Part of a small language model's weights.
Training: a variant of Muon for these matrices, 641M tokens, 4889 steps.
MLP neurons of a small language model. Each row is named by its layer, matrix (gate and up: input weights; down: output weights) and neuron, and shows model dimensions 64-159. Each number is 500 + 40 x the weight over its row's rms, rounded and kept within 0 to 999. Numbers have three digits each. A neuron's up and down rows have the sign that makes its largest values positive.
Before each neuron's rows, "fires in" lists the words (lower case) most often at its 100 highest values on Wikipedia text that the model never trained on.

fires in: "of", "rear", "reiterer"
L3.gate808:566538509431560533493449480417559487505472503536454469382469583530530533471500468538556503539547507527557559539430435457537549456427533474534467479510491521478441456532497466459501492571478510481522485513464499497461532463509454463566554484535493430522518487529486555532445561486416493508
L3.up808:481497450543508470548530513489487478491528476506412532515525481495500507531539489495480496450521518466479473548554520451509487432517469458479500485475511489515471488482488466426554454537615537416598552564513490523532515478436556597598473480486459525586523530521463475542561450451509475470
L3.down808:484519544493584478530487412457501472528494506450470530497469505479582536487449501506504507543587462516502433563522492488529561497460499555491514469480473505542501508483536515532495495454534466422493451440541467544510473484506465508512515492503454494434561516460527484470525493552533449515

fires in: "to", "than", "early", "living", "curling", "almost"
L3.gate632:483441474530461497434540575500501438547433482473412542529476478496536497506464449546514595438494517455496494474514509490481506492536556516438557512547570468442493524521486467540509473448472464586556448501484490546466491487507468472449537519447470504498446504433511553529555487485554520494
L3.up632:492497495503457463483467394451479531542522517469535502537421519477506501472415514445558551462505512495358491527573477485499534523527483481533502505561504536541447503474506460479559543510456488537425531588482540520519447493447509473561489543479496512553500543450414528470457526498507510492
L3.down632:501528548508548533514469536483542596557527488400533458509518509539548528550501491486436454579482528537498403488537456492479500540505462430529461575434477503537556533491506547452569480531502509526554509518513499438464523536455455595517518527534547556550476429483458522509467545530448493520

fires in: "of", "by", "in", "a", "as"
L4.gate507:487521494520485592505484459444492481487448450457453577500543518505518517522576518470468480499481523560518456478539416445427510504551526519504498508498549507540567476458474402478483471503463541449528454477525500494580431506579450471513542513456545459466463393544458501595587491559468499512
L4.up507:502494592523507501493444459440505479528557449515490502486554473510492455477578498380453486499469452484580452498512501469443473549507535520538492492494562537531561501515494481539517468507497512530557495525492495494551482490548449493614587520408486463496474452476488462550534495497480490529
L4.down507:479448483492473535533456515539518508489433459504489483476479511486551472474525536491491560483518505512525482528431554556496513518498554435546505485471385492529516545562507620465472478514465482500485518497524533560466573468451469468498507467472526525520492555500548424474476555564463522476

fires in: "was", "is", "initially", "originally", "were", "then"
L4.gate17:514552499486586482500470468475546593553412532480426537553376503487512499473477544525424465472514528509561500551468527462521515500426429515507478501509523544542434504466476659554489500479543504452450460497491456496501490521571535495550478469498553465456504477436519472433470440479502534429
L4.up17:490532500445487513486515462462533564527456475453500390521465538511499422511514472468509480506495519426511514429447508538540550448522489467487514503620460524548468475500527532456504529447509527514501496513478455479476516464534478540542550450465508464570532455479450503427504504458506501512
L4.down17:530465549491527531458544534479508500494471604488526516533488479549507489518504511491474433445497437519484519555509529433475525510516471563596564469517469497489498507513427455518482544552496454494506543497460446617538519501530530480460495540520449572548535525485461528498497443569519450450

fires in: "that", "he", "they", "who", "she"
L3.gate271:473483425436502525542554568510454512471457468448488487535453572552501489524458474518541520478527418485481509500505454543463546454476394495534454478530489555542514494521465441444571585498403565478484493534480495449465495531485428505516535498528530455462466487555461520461516519557601533495
L3.up271:576509511509531536578530478484484482534439457477488540536495462563420481478522447464563522505529470569502535517464501433446496480445430542574511498520442548467512487575526485509552572476550537465481453529526516456469532523497346541545525468499511520513462581536510526502439447492469487530
L3.down271:557527509509517496526530549523483395492524478467562449533482512538471444484473489515509522523455550562558464522414504488525515509459616487448436454443532472547505448481472454432562527483471490527445495470480562552445461583511508457460525534518537482528529520510490551540487518492600478510

fires in: "of", "all"
L4.gate461:499436506522519576468495533509497539495486537553443512468502522447443618485516505480496427539435562507493532550458536548509479491514431523494500516492486460452492510467481474461561488510478555542521540512493458511507463482560537535435504480449466536466475533471442440499546524529421481523
L4.up461:493491502462482519493519543474393492489520520514489555482489485422512592522503541408430409510454474555501518502482490527518521525467498476515539441488502452514454472542489561424513519477514424525483510503539493477545501550584522492444537531459527551464444512486455395481518583484464504492
L4.down461:540484469553540463524450487497505468549516457469530407523539513479440500543543495513478529550533437533528545563443503500512432487518485497536522476467497514542498575487490553535455417586449543451441544505459547514504503523529529463459466548441480511552495521519457504458452513486462466514

fires in: "more", "no", "much", "or", "any", "unable"
L5.gate505:533513517469490444489532511477354568463564556550470482413523530506460500496495496512564523526550427508472492434521476561444461567526517439475394478497534454418458537486525511524482503527484484492532469468495475471467496479508531484457528558482449549560488465568530472470545452517517535454
L5.up505:494527523485506521497534546500472515487492610526471492471499534490533493455588488547528466494509466525513486533473507488484494511535497471474415564477526463485558475473545497482477525511485493509513469493510487534462577475528550556539558497464439455533521535455589474481539512497413489507
L5.down505:577471482449482510516443531435525492486490499479502458518517493485498422530518528430508438478491488503516455515402513511591480461461534462455475475454480492476508501466467472521494506553553467533504536488415522492457525506469463514504484545503471544498528474525558471525554460530477487522

fires in: "of", "randolph"
L6.gate493:506535509557431569504430526576594480501449564476437571499509540536502587468510515466486498416490491494580533496544494493473463496553561507541443552633496530526510530517569550524448542515517457505489470503491521449450491522569541479469538422524445504541477432509479473414479515488495536524
L6.up493:473429513456533525642435481568488506505475463437428461496496547491527538528486503465518465504489614462531547510431509484439483556491528542515572480540488509496584490461484574500387505434488445560442526445515539477579509563497532540501418472520453510590564442540471459458517471449495534528
L6.down493:543593430483460483479494507502473613449529500524453445484548509503454494510571482468524516514547463535540450461461554557575490466465472529551589500518517508530462525532487525506527450568510497443439528487417486587473555532487427460434506519486501448524504482567526533504513463514499519538

fires in: "to", "by", "critics", "from", "for"
L4.gate797:493547478497509511487494539546434560514500455448431454484516514555509528478436548455378471544502497531499535475487533525561498463464486502512526497478477500571486449547489454474529508492468471535476494547494469577482458543563477528511464501440460481445546494504520498460491558483446590499
L4.up797:497441417517541455489487493510486449560497452492489509523553471529527484481457539567487452495508535457414497492432559511493456561437491507509524471470523482503542442495555486496532477421496549527523537486478420555490551523471546458557490514444456515562522467541568506419477575464439478449
L4.down797:510509491498502510475497531476529458512517522513496539506484433450562421546431504536456525482474504505497494509443503478488608515502448481498558476454538486584513479429512435555510513459507522497495506445504489540513555557521474467572552520546451470488492502543595532425526531517522544514

fires in: "no", "total"
L4.gate788:503563502496517513542550481584453533494505529533515517466566475490547472490552460518483526512530469454495470527525516428514519493562456453489408491373525573477531464468551527458493499525526485520486458433509543525529483462488491517507461523507492403520502571521482487513432506485437550511
L4.up788:468521563486555508508480448516452495496476515542494413499421552505521495504533485530495523476542543500556395534485539445526498583482506531445525523503538509464538461483525474449470514492508544579524473439533529480496510524589489434457469473576481524486507557454457494505541454504500574494
L4.down788:543530488456524508435571541512479577509446510564510560498545480466499562493527499524465591527512512517547464466455461500452514437519529540517563447470508441430476489522569440455547478571649509478525578506483459507495612437546506510470469497535496574476470461444504476477512494504468439504

fires in: "after", "of", "before", "since", "from"
L3.gate358:437494520542467555469468469429467497515512487417473511419511508493474485501475514472502452534478475530527520526514484497404479523488445543532516560476447469488439472537508510546542517531551521506597512564497518540495525476484503488465454459464517492421494491509488518506518513433508448529
L3.up358:513499513477501480503553536472564524493504487555508484523485511405512532505540503532509511485470525507551501445574515572514555489503488483454497560465508473496532427538503475460472575468510466416559484491474506497538495507463457491530506408544474493502553456479433416507499458519489495461
L3.down358:507561586469489438476510549502497469532506475500491529516495442458453543477500521449500472449518481505471493449539443492522472456470562491567438483514457507546491485495493472463518502445530481459453512488500491476475524543525455588546492578575484438537432492452499444532470465524560450525

fires in: "had", "who", "no", "time", "which", "with"
L6.gate818:559469586514468443560525543496540508521481554480490421456535573478475583552552519546575451466560484469552532503577483515447576490480516441449475476463502468498511486476462516515478454526493522471513476500490469534473525524492493496502496542442492407515484523482456513487513552481511458546
L6.up818:565516534494538510504517475458570532496504440456496438470484550541474491480538588462476440492522472508537446444427513540447466567464560513527462530489528463408461493554530484510455536505403438511507469488451461474462527566485513503504500478501486470505506408530483523521501520484544456474
L6.down818:531515496477427452608566572476483497422520482496532552512538501439458526543523521501509558475510485462483475481516499515489522550578507469507509500486464481407472528497446517539554385572467497504579456443505487498522472523538512561515510488468489425510441512517470564467472514519482469554

fires in: "east", "west", "frontal", "front", "environment"
L4.gate470:518479500451483513541539464471519509438510497467488413547509481531538474515532440527538489513447537516538505455473527492528529483462545513424454497549487461456424560522503487508528475477530485512487582490494504457530485500421440563492507496473456479490518482514456524581460509493606549468
L4.up470:465462488535486507496499441453436531473506479482476475437425518509537531525425494539500578504536514576485490513443498483503502487466527479501482548486501516479532469410472478486509429481505521519485471476465523515398520456544559494517452530459517512521460539472467571491497528489502520477
L4.down470:495545483455482566543485562533546523533557523483466450501510530475575444510482525457498459546514385546533521460483494452501503493476531495479447486501533514445416499495516536505508460476472463494489500525511460510475522542499488516487512479553500505520564476611494552516489522473490515533

fires in: "is", "was", "also"
L10.gate702:537513517454445545489538566547570492515494560480478557473529481550505482473482526503421445523474503476458534501539502386513572507551469478437400549570475513548479483485470474516520442502566522515477579551404447524473518515502488521469449465460477532505501486546421493464580536465483525439
L10.up702:575485488482463513491486577534633457484459588507536541525466438575570541446518485543485516462431544528542505546503548500450543553524494522629536494469472433558484490521424473546509510473545445482482509483472386604495438455521436547533521454556488514495573468448470483447521528461528537478
L10.down702:535563483481469519459534486509535550498458536481530501540425497474489489559493474513463451473505476480500484479478478456512544539505623458483539489534502508541537552421468499490508504556538557484493516478477527483497507516545512513486528594501467515461457505508492522515499481569510547502

fires in: "was", "is", "as"
L10.gate682:497448510500515552545509506434606473558454537442514587512519537564472501478416452565506493511512521534489491476579486373560468456511439491515528515521486491489493551513473489530476568477486501491418508526516444532505493405493541572470479467518496544551522458524464562513542518522503427390
L10.up682:518478549498474500468540451577522530524500485576526571479435523496564503445523535495499480544531489531450525493508469519549501453493492498553465500466575416496551454488499524437505487477497435517483463511516441533533485431541518550525471486503481539570527459548466458428562481489489472466
L10.down682:519537527545452486502585472486548545563475566505506561492470528509534400468519481494423542512521510428510549515495509470458519493534517510482490543446474522538471464513490523514441473446493512505509511425477465563492569489415492401514464476523487499495500543488492588468485554490543446500

fires in: "that", "as", "of", "it", "become", "considered"
L5.gate344:517504562473538549508536512559511465489466503529444625481550493506458508546516468467478512466436502600504525485539448505445499474475470524524422574396551483484510561452484437435438496513512443497519401472474390558490451488528483492485501466518483512514528525531515479494541545562513593520
L5.up344:432498454510504440467489505416508463567542512519546487534541562508436486518503471445424536545533514531504486467455540505506552511503531429481527419503435520502486530425522460532459538484515461496519493540558519504568504442574495582560507457501489475539518496505467571499493406458485478480
L5.down344:518483550438539524509486546503410487495464500438483475494495503542489486475551453464521448523475483485558530518507501546557516539436505498512542517492486460469539419481490501504512406524484542551517505462490519473569543461517496445515520516510537491446531465518434584444493440547540510396

fires in: "one", "part", "war", "subjects"
L9.gate389:505495475491440499505621509514608511528547463520550476547473451539593509488454476561531503443495479433480493415547440523394440521504468507533521483422467469466513513508537482462548420471522517449424451461614492455476507566495454511438482384459474521499353494514540532464467486494492603505
L9.up389:419511421505548509610450498484506525474489505511491457539479532591449504481542445455561490559458508457548418499495492471475505507493463549449530405467595481456452512463469469507476443489499530486545538441538446512578494467440518496466527523486472503546491477530473556453411481500524553510
L9.down389:526433466458512501471528545427435419472505499498534505555497483476545463524528464493486473459489432553561527456583462564512422549550483525558508569546504458516471481531471492560508459481496503433585401440473460431522605473530535451476547498440562529520497551519537520423419498514518560509

fires in: "not", "can", "to", "would", "cannot", "may"
L6.gate553:466530515432554558545533513541496526503523540578548480503475536491553522459486575510451503432503504484559487473487529486520511496454466506485557499614534462456541514527456589455506482424525505471422474593493497461501557502477466502489541519498512546545566534571465500505528506531550560459
L6.up553:557542493425470491484525417528592567549481563513498482515491478518570550412510515555539524443503481499500602541488462511501536475520535532531437544533581497416503460490458527557531535473497494491482480533493472507459526484499489606534549465499480440499499527548510411454519488508452512456
L6.down553:453479470438470506492481549505425539515468516467550543469513534526500514601511512564536487450482478493543489474420526520442503495535446509465506460538527490514501516476481549504477449486487485486466524463468506537484501462479471494503447505467479499471592526496516578519509465503464452488

fires in: "from", "after", "since", "but", "while", "of"
L3.gate650:551541454454477551538476455532497562510491501517485548503490524532572485444526474513533483567491516579520457470527497627508497528498484498536476486502495426512548411405496491544467505487501457553538475522450476469546411498482539490469469548488458405505477555457473414527512486539505527476
L3.up650:547521543480558539465525528493532520480497538524453474538460472520535489572479532466494517553545490545552553503504520530505483494486547489467478562497584466551547479513449569465525491525569496548473486487565477452530497517516525510511531501530565523443457527537619493454548489479520512454
L3.down650:456450596496511584463487498481598528475513519467537563507458524513504469618548460514511579416521507507539470495487504449471510551521515565486520485506563456482437424522482450541536545537463455539535500473532496492540575475480512551545500485477517564462523433524575502496536534531502518537

fires in: "under", "over", "free"
L3.gate508:523532516491518486438558435556474502521530530455515473523538534509491535571531481450502487481437470425464408533509552479448504518569493509564520549457502474501445561505542441505523442489510528503504535485505528439536517553585492509513498464511527512510461536469541538447551524541527511578
L3.up508:568499535551516529475526431497474481516515468510495438480465427514532497498510521573532538524510435509385512532546476498461557471441487515419558558531412492510444471483494470516503422541495456478469509450462505430510517473486479520473496494502528469469408447506477528491545510465449503502
L3.down508:504495524462505434588533489560519448508462478516460504462501489422539583521501538570502507528525569555504428534505450497499478520535554412453468463536507406459431572533556473579511494469510415454471400490475537481565477488457510491511502489560547498515437488507545534470493520502444456497

fires in: "of", "in", "for", "on", "directed", "to"
L4.gate73:559426459491547534465413494497529506491485431469490508536534473514549492513445527476522560518497507477486515538497523507373502482489499512525574485463483475439515470544452497512497498518481514506471516494546566421584448478456486540491466423463516490471531483567418487441519495496519578512
L4.up73:537500485547510536514412509533453531480536469467473551540518545457525530511514519508414513509508449469504538436498485521504412524476497505580548524450543490511523488505506449494476485548527475558494516546522452487503518405481440525483521484434543489510518501493496546402463522465506552482
L4.down73:576486539512465458563489475416446509414476464481520549413538480416514526530443516509548528455504565470513501509489558410503487517499471464456560522407514499502519483500441490536514585465487554505460452507523583445463558497432543495509477487521482513506491528544468475458494481479486587473

fires in: "in", "may", "would", "to", "known"
L9.gate537:466471595474533480458507478555505508486535478485485530536480506495542526549486537531515473507472506482481476425525438463532432502458495588540505511534492504481512503488428501567520487433544452517525395500527437455434476460468426563437527536525505507555509461586466514551476491480464581603
L9.up537:495491491501555453570520486475440521501561477524517518521441501491502487486526520490502515532525453452468456492485482532480570562504507501470508529460474515450543425421512536496507572489525533533461484481477527549484531512454523536489563452452515524487545360505484528500454515506539549470
L9.down537:537507556419513511497495567561435524461514544471552516496530599444486540562555492504480492543540505544456463504417495516480488550515456576436456498567466494488491506490554469543537510518568482513519563489559560441499494522484516476497565532509507552446498537549500514544505499507479479458

fires in: "to", "of", "from", "following", "survived"
L4.gate667:512481455502508501491516464471469515501509462460482515493487459505472481513521448427454561454456470503451446540463463448535571428470486462485462555507543495530540572536538472540547502531510594551527481545484537572532510497550492504573511511411510417541524514478493504550502448434439506530
L4.up667:507437473560498485503522530504531516462466511529458541483499485523455546557489401474482493517470524436410448517486479478511500497551445538527522430500473517496575483514544504498449460515406522528461556507495506489482418478498587547524482465512483454514491517494501502517478513505512468411
L4.down667:440493476482464462463439511405503526518506451472505548454503517461573490490513539492460542455426418441517494499486468456455548496465598543523510478468513449486536529501415519561422528525451533464497486546477545567574519488469548550570515562523515483520443493442494477551447509526494532526

fires in: "with", "country", "language", "distributed"
L5.gate458:528473502550532532424458526493509535518535556513467576433493481484442539470531512583561512487526443458522466589432498484556498479485514586428440558461509489524494541514424530528504510516527537524539483455569451484434523487470499445500492505537445501509486451523519507492516556494495457595
L5.up458:490486534538480545424433472450513489473548523484496480537576450475508570548546500560517470486531529496509452445513518470494423483526493517469443532487537501459467501534541532480530418426478478504488521545496556570421471428430510491492517503545512524430513434498585535473501573530472436455
L5.down458:495468515470527504573507476510485539555443468527508486506477500542513534531557485535513517497414565540607507489508490483424456510463446500468460515525541550520480541491487477469547601513491560496513480501559527531454496499438445469452520552474492520555381426488437535508552405483522465522

fires in: "it", "and", "to", "until", "its"
L3.gate218:505490531461566496509454517483507423478450477524449525573528565562480509531525391514501515527493587484536461492451483459451479515473449452518447540559487543505550497508462499509494508467551545574505519415505514471464454532490463445565543528537473508475520491501513527434521478517498489506
L3.up218:459530528484580461494499543525489513505499454540460467499502455488575573552466493522469462588478518417450499504461509521511518449440462431402469528482511477532515471497533481531452502447536506485530460488482503532471529524536500512581527507487527506515470442512500485482513560460512509481
L3.down218:510527544501518511471517513392563467526534545448524465430459520452488467609570482596490522475483493517483511481501489543539523562506615483548518434527476515518465415511483568495438511518505491564512516454501491490494510517566441451423482577479507488446554449470495557549557499509460443541

fires in: "of"
L4.gate527:571428508487473513472529574468532525525503481520481487459538413486516523530513507489468511487501574495461484562542525476482513527487477436571576490529512523534487550460476472483403468459459472473535508485537516578475498558481509532571446516503487483528529505529518498551519580496552507558
L4.up527:497439504463438574464483543508482500508471467513438470505450417541511396494514487497494452432510513492422467546495481440443476529553467473546549392552489511515461479436495539467456488463455577433462507476531499583470418520589501489535483510499533494511504488468516525481511511474523502480
L4.down527:496573472445551560449533539505507472410542505481502529500549481487459524522466585512449457490538586499470485578541510462521492469536517479464553492542481481455529514497497473472434453468588436546539505552411478469568462465479558552548501576483529512555509475532483583492489654534488509586

fires in: "during", "in"
L5.gate828:534532556529404552637509545489460540478490441488464544563511522536492526464468528486489491528439533566477527519493401460539520522522508510538500539489485495560480523450512546516534541449510575425564433535594442579514537460486476510411450463497412546514499492479488508605540492519529462431
L5.up828:531498547475487466483556557507478479514455469475451546492448569493470545511519444501521485448490485491495485458525466501432530537489508535546519542457473470545494438518492556539559497555416507486510454524471421475531498483470553481489439502586494534507429483523494528542499466503495517483
L5.down828:534517486450462543495513534493487543549501461536493541492529460560574518556470555514432504501503536496507477520469482492513422422458529431480533514566531470541538495500465508423532553496441525486516524490528535565493508514511417494496508551488503538463521441474498462496507611559457534541

fires in: "and", "in"
L6.gate201:541541533456503518511446516506454541426466476502475493475536485494528448492532495501508539534389442501468513452476544509501493551447507517498483562517475448436521570445594488471563486497576454473448517549510533498520547446516566526516573566534477473551479527494546562508456509525462509520
L6.up201:573486511527500520516520446514465524470518477508550526499543433499515521506534506496472476522502529445455450484502576515528483556477508533485534523456543528516476560518560514552485550488546443431480520505490485522443517523491533520447513507524485472536531434507573457484505465569537521530
L6.down201:556493436502489525503528533479515469562518420566453498507507502447438483459543499512515508524477455515480504485444446505523492484478537522502436446577501446531469470480448428502507511523584462539457416462493470544490494527491551547520567546497518565531459507455526515466504517496503490536

fires in: "with", "which"
L4.gate724:502537541507436438494456498576499510506551416528490499427484495491516473488522559549515548516538455525432541462525524473520573439479462460537519554470557499507466455443431555507518481434416459447474474493486524549482470563480468448506485520451438514467467454521649528422523509518549437513
L4.up724:603486578507489521527545512455539497530623448612497454416466485494505464466465564517517555484555572492449514401440482505493526498438529532459527486448508486486427508416471505536449490508443458464494501456600538521517489427447548537505526515566521523443523471500502482516520590541536485543
L4.down724:491545411529527427476457447588526506483514442511540433471534599533480447484484537594565577469478490523404422472481621407466557553522504503552471525473523571489514481447512500550518440476480476492514488531512517526503491512496479479435546512534449500430481451486506593476475452508479482488

fires in: "i", "you", "they", "he", "she", "it"
L10.gate585:538511463476533507578510527470489441570467624462484522469413525564453531487463555511520445490494528481460470535546483573465506485454406518555442407506509418592496593480575503510489569476487474519446541476491438446478496485475461446574479468501434467507476486482466557522559512462473483408
L10.up585:518547428489519522507483522499482578539483502493506483491517458500453483493496485514539535478526454407537529554537435542456523556461488497509520433460487488481584532520541511523521501485510422493485492520497444474512479540514474515537498499442521441441550489569489532560531531470459505431
L10.down585:534522510493568573461440471537524423474553437480543516461542579465465562460470459478471493510506478531561378492425549523573454487524466490495477402480486495438575445528437529482498535582539527516520487475506435499446467544391488490463569437515482505576513540458525548496430485515488535459

fires in: "to", "following", "however", "of"
L3.gate736:481530492459498427534480615502482538424481469475438511565432470471471472537462442377479481551488435486427461545512492573494480523446475515555490522556522430493467499526528429480550523423438497470552497476484496492509541525383562438479496495526502499508467558423577447569586484461558531514
L3.up736:462490506454480488510472528492524484491513525569432477518497565430525479439475475466533496450487535432484459517522449481556478465539550480531504547508489487529434516563513480410498529482440538489477519520519521497557498529513561485594477470532446455530505482472540535457478494463477500480
L3.down736:522491538430501416492479504451429533441468507507462585513548509445486504529548536458459482510473469488496537460518447438518498531548548553532475547455471474532528501535490594579472545557548500537475440450460504519543540464512509525478534519452487421495511505523545467569564443535545512441

fires in: "to"
L9.gate535:504520485454533455500564574446476473463499475572522561464528565505537429508542518522516493564488458426464507531492493507565496421492470516554493520554525513510483555492457545515429522474517466514443494473550479467509512528504530474488519507436468400506469512496425522497552504465494571471
L9.up535:528578489477504567572482494456519481443539540450515432473425550507482518456493550534569465463458502460464507527558492528527488530492572533493426512543467488456483537498501456479514538489508448538539515600561506482528429504566509535473466517483478533486542553570535590538487494502466560532
L9.down535:427547477526505542436485490508428438489524545444565452485482500540506545579484479440465448584420498468458510453546485530475547536531495502534483488580526502508442451513467513449501452488513491448546519496513504496513483484499507578494442583557530488503414502585564533531505546502530498496

fires in: "of", "the", "such", "notable", "that"
L3.gate621:492522552549419495579515462444492572550468571450442443473478461440454575532537440529467509548521474457465503563489543481479489557461384555455480533538514547535508519467479470465489547519523480523398533479545522436521446491499499520515481501564562478507459535543574491470458490483542522487
L3.up621:491511497501510553536481480480498507513480492483482474511542479449450514533538451481496491523456572512515548562483477470438492560471506542526471484494465513498516522474472552434507502519440489492554579497529538500504502516515503544482449511548561439559478485499536430477505530474411497536
L3.down621:506530479469529508517522474515504502538519499535488482456493476464522471506558501584483471515501457421475513558461471451475503491521503575455484470484504526517384576537551437494516418597520489393503487539469548526522532535462495530486432426485554505506446519477439483586514454408519487562

fires in: "in", "on", "that", "krak", "by"
L3.gate484:515406536514454528442520516404475561466552508471446523572528514507526426532550388506436454548476469492527463461472516536508568525553482506484493573562480468487496442470526490517615566456472460513473476526497436480503507470487456438511541506508513510477541427563424490470503516516554561609
L3.up484:524502546487494549425476453420531509525547484493525489459489547505437558515488457529469453488528502458535473453493539582493504503489527483465519544517524480501491500547464461472567477484483528527526464503475429472587519498581463514520508459472468570498452466477507466584511500465529537499
L3.down484:539544493535467480428552548572471497549540508434468501563554557513567608478513544513506495422467508570466506493489557479511490449537500500519506461422484401505473532480506510551492492434533551455511525522461578471494472482403432536469589554521486461467451482536462534458510483545430436503

fires in: "of", "from", "with"
L3.gate148:566467509523453509489561506512521530498495504539470466436481556530589537491511485479594477575507493564477396530543382431483511572544557537554575519542492477442453491568552548495453492526525459483478470451474491507591499478614488524554468559546469493527492506524557474490582476501525523481
L3.up148:530493504473515503452497490509488484481502511482500505426492477511561494521513498498586426516535547544546412574536461493501576488520514489503541471589506503479515481494549467468468517528577468530440520490443521490538527484577510520515565519478489453505521546515537464491538504491534566436
L3.down148:498485514449496496473496444503459520451449444519474558502495539440585541544504541534468426441580551485548433564496521457537532533499513525458537483561604503538563493535610385432468473452511499484553459485510507424496521529492512459543552527433536541515560466480512533535475562543460540561

fires in: "of", "rocksavage"
L3.gate528:430501487480448522427482463408536548557532494477481504521530502495485511504467539555508493485569584557524525534543482483516559507537497461547526457502476547445488522545533530492493483494496502474528523506522526576471519529484512500480535500536528507605510467487500540473492461466482467493
L3.up528:478450475494465461479510508429512555498538511484462517529574522539468504504453529541456503428578541523402488513498517515522554509520521413466490520453485554483432509534549477524463482462454409435454598551503515530546438515481464456533450483491448509548489466476538585483500532483576436522
L3.down528:509540434473463533508496502576486481402485517459499428553572529517510510562558535554537535512522446528550522479529503499519553470492493502506493460548494515513503515489538545512441452496458435462489486476428535444469546501459487575561551550527508521533476484531537517488486548573469513551

fires in: "by", "to", "as", "player", "artist"
L3.gate404:498449536508549489539514500485574484564505574489543543444498505544535458523566500523471557499513610484452552419512448504468396540500548538512409543497437473447553496542507547538459500599499500550511509513558521448500517545390556474479417499524488497460486467520508482460532537535461574455
L3.up404:510512563457523544502471508444579473517529536475521467452487491531450486549480536460514539562493434493486480472511450439527449542499456542424483534537496489477526472474536521578497508551473473496513583487489510453466462526449520484428500544475543482483479490544488496515505517562484480493
L3.down404:453504472504464457412498514441445517461523488434504462566453563440532436560480505528566507498465501498527478536488543479499526492536597534490573441440465489506489511500475477565449448499512573445534539528440556392523530525576478624527489488554504545524521523524525498518508580441487515524

fires in: "number", "of", "part", "age", "to"
L4.gate444:475502509502476520571559556463561482460500419561481484559510442544479499460470464544522460513546463526465508506482495517499487526520494511464473463442514447532432494562499471515509552517509534527567480509474496529517410491562483485499530496474476485447509453518515512493494384485533430557
L4.up444:480524493502551421552529478468521577462499499504538398502482506535526515494515494589508559474531505507435479579560546530489558531465503449445543492478464539464483520518524508455536563495559447587464484453495479485447490467515494444553491487505435493547529506512553513487488493514566553496
L4.down444:475544507534478511553439493501507485494445552477492521488535559545473488487505411492469501448593525525466487512571501504625531544447490506471492495512445461542487478521438471507519509412517590509504494543488502526491449476481534524527530486527574481430491477430452515437504461505510514512

fires in: "s", "its"
L5.gate2:490507486494525468536488490501425501480490490518502423488477522523464507502480468536547477575502581479492552526452527503503505481446476501486445495452524526563458483585442469547525519448447512518486481544516577549452554529547438493475575472529408478499572509476533459457519533535442564455
L5.up2:507500509461496553458481546488561502499539472579517636466551494423512504487524518488524470471520530488525463504520512473504565478496485496473480494497509432470442542509470468372507488486541454432446548473459532523480537443478501411563477544517515461540579509508490558440461483479573503500
L5.down2:483486551519516534428526475548570516529488479493487515456502536427519501483540444462473502530469523518468513531517486455430510456486577508506563562536493477527520487427517545488441547440535502515493461497549491530477456493475500434455494461468601490560451523473422531535465529487506511531

fires in: "began", "in", "also", "started", "continued"
L6.gate449:459531576508490612578509547578511435467475484484472545493465545476505469452508505498493469460494558491616550570560506487514509540539469487581481497518494522543516500534477444526499494480509525522499556499554512438476482511457519511537418498488486444394486507513495486543479570465503470500
L6.up449:516456502403502499487445566457504462469492532510512521556489516488515489504506516452420496496435523536519484493461472569468485562463494477442516528477517546457518507520525509501499481469505514497475479481501489515482403536480533528415454478567463452470528575493539431518420499504508533527
L6.down449:496564474459431496484471529470510480458536535476500503482532502464515510551481489431479517461553431480446549537528554510495482465509479476535501491458527462551493481526509544492574518503538464516502504501456505570579495473445516470431531553462526558454528471490520538545514519508483548524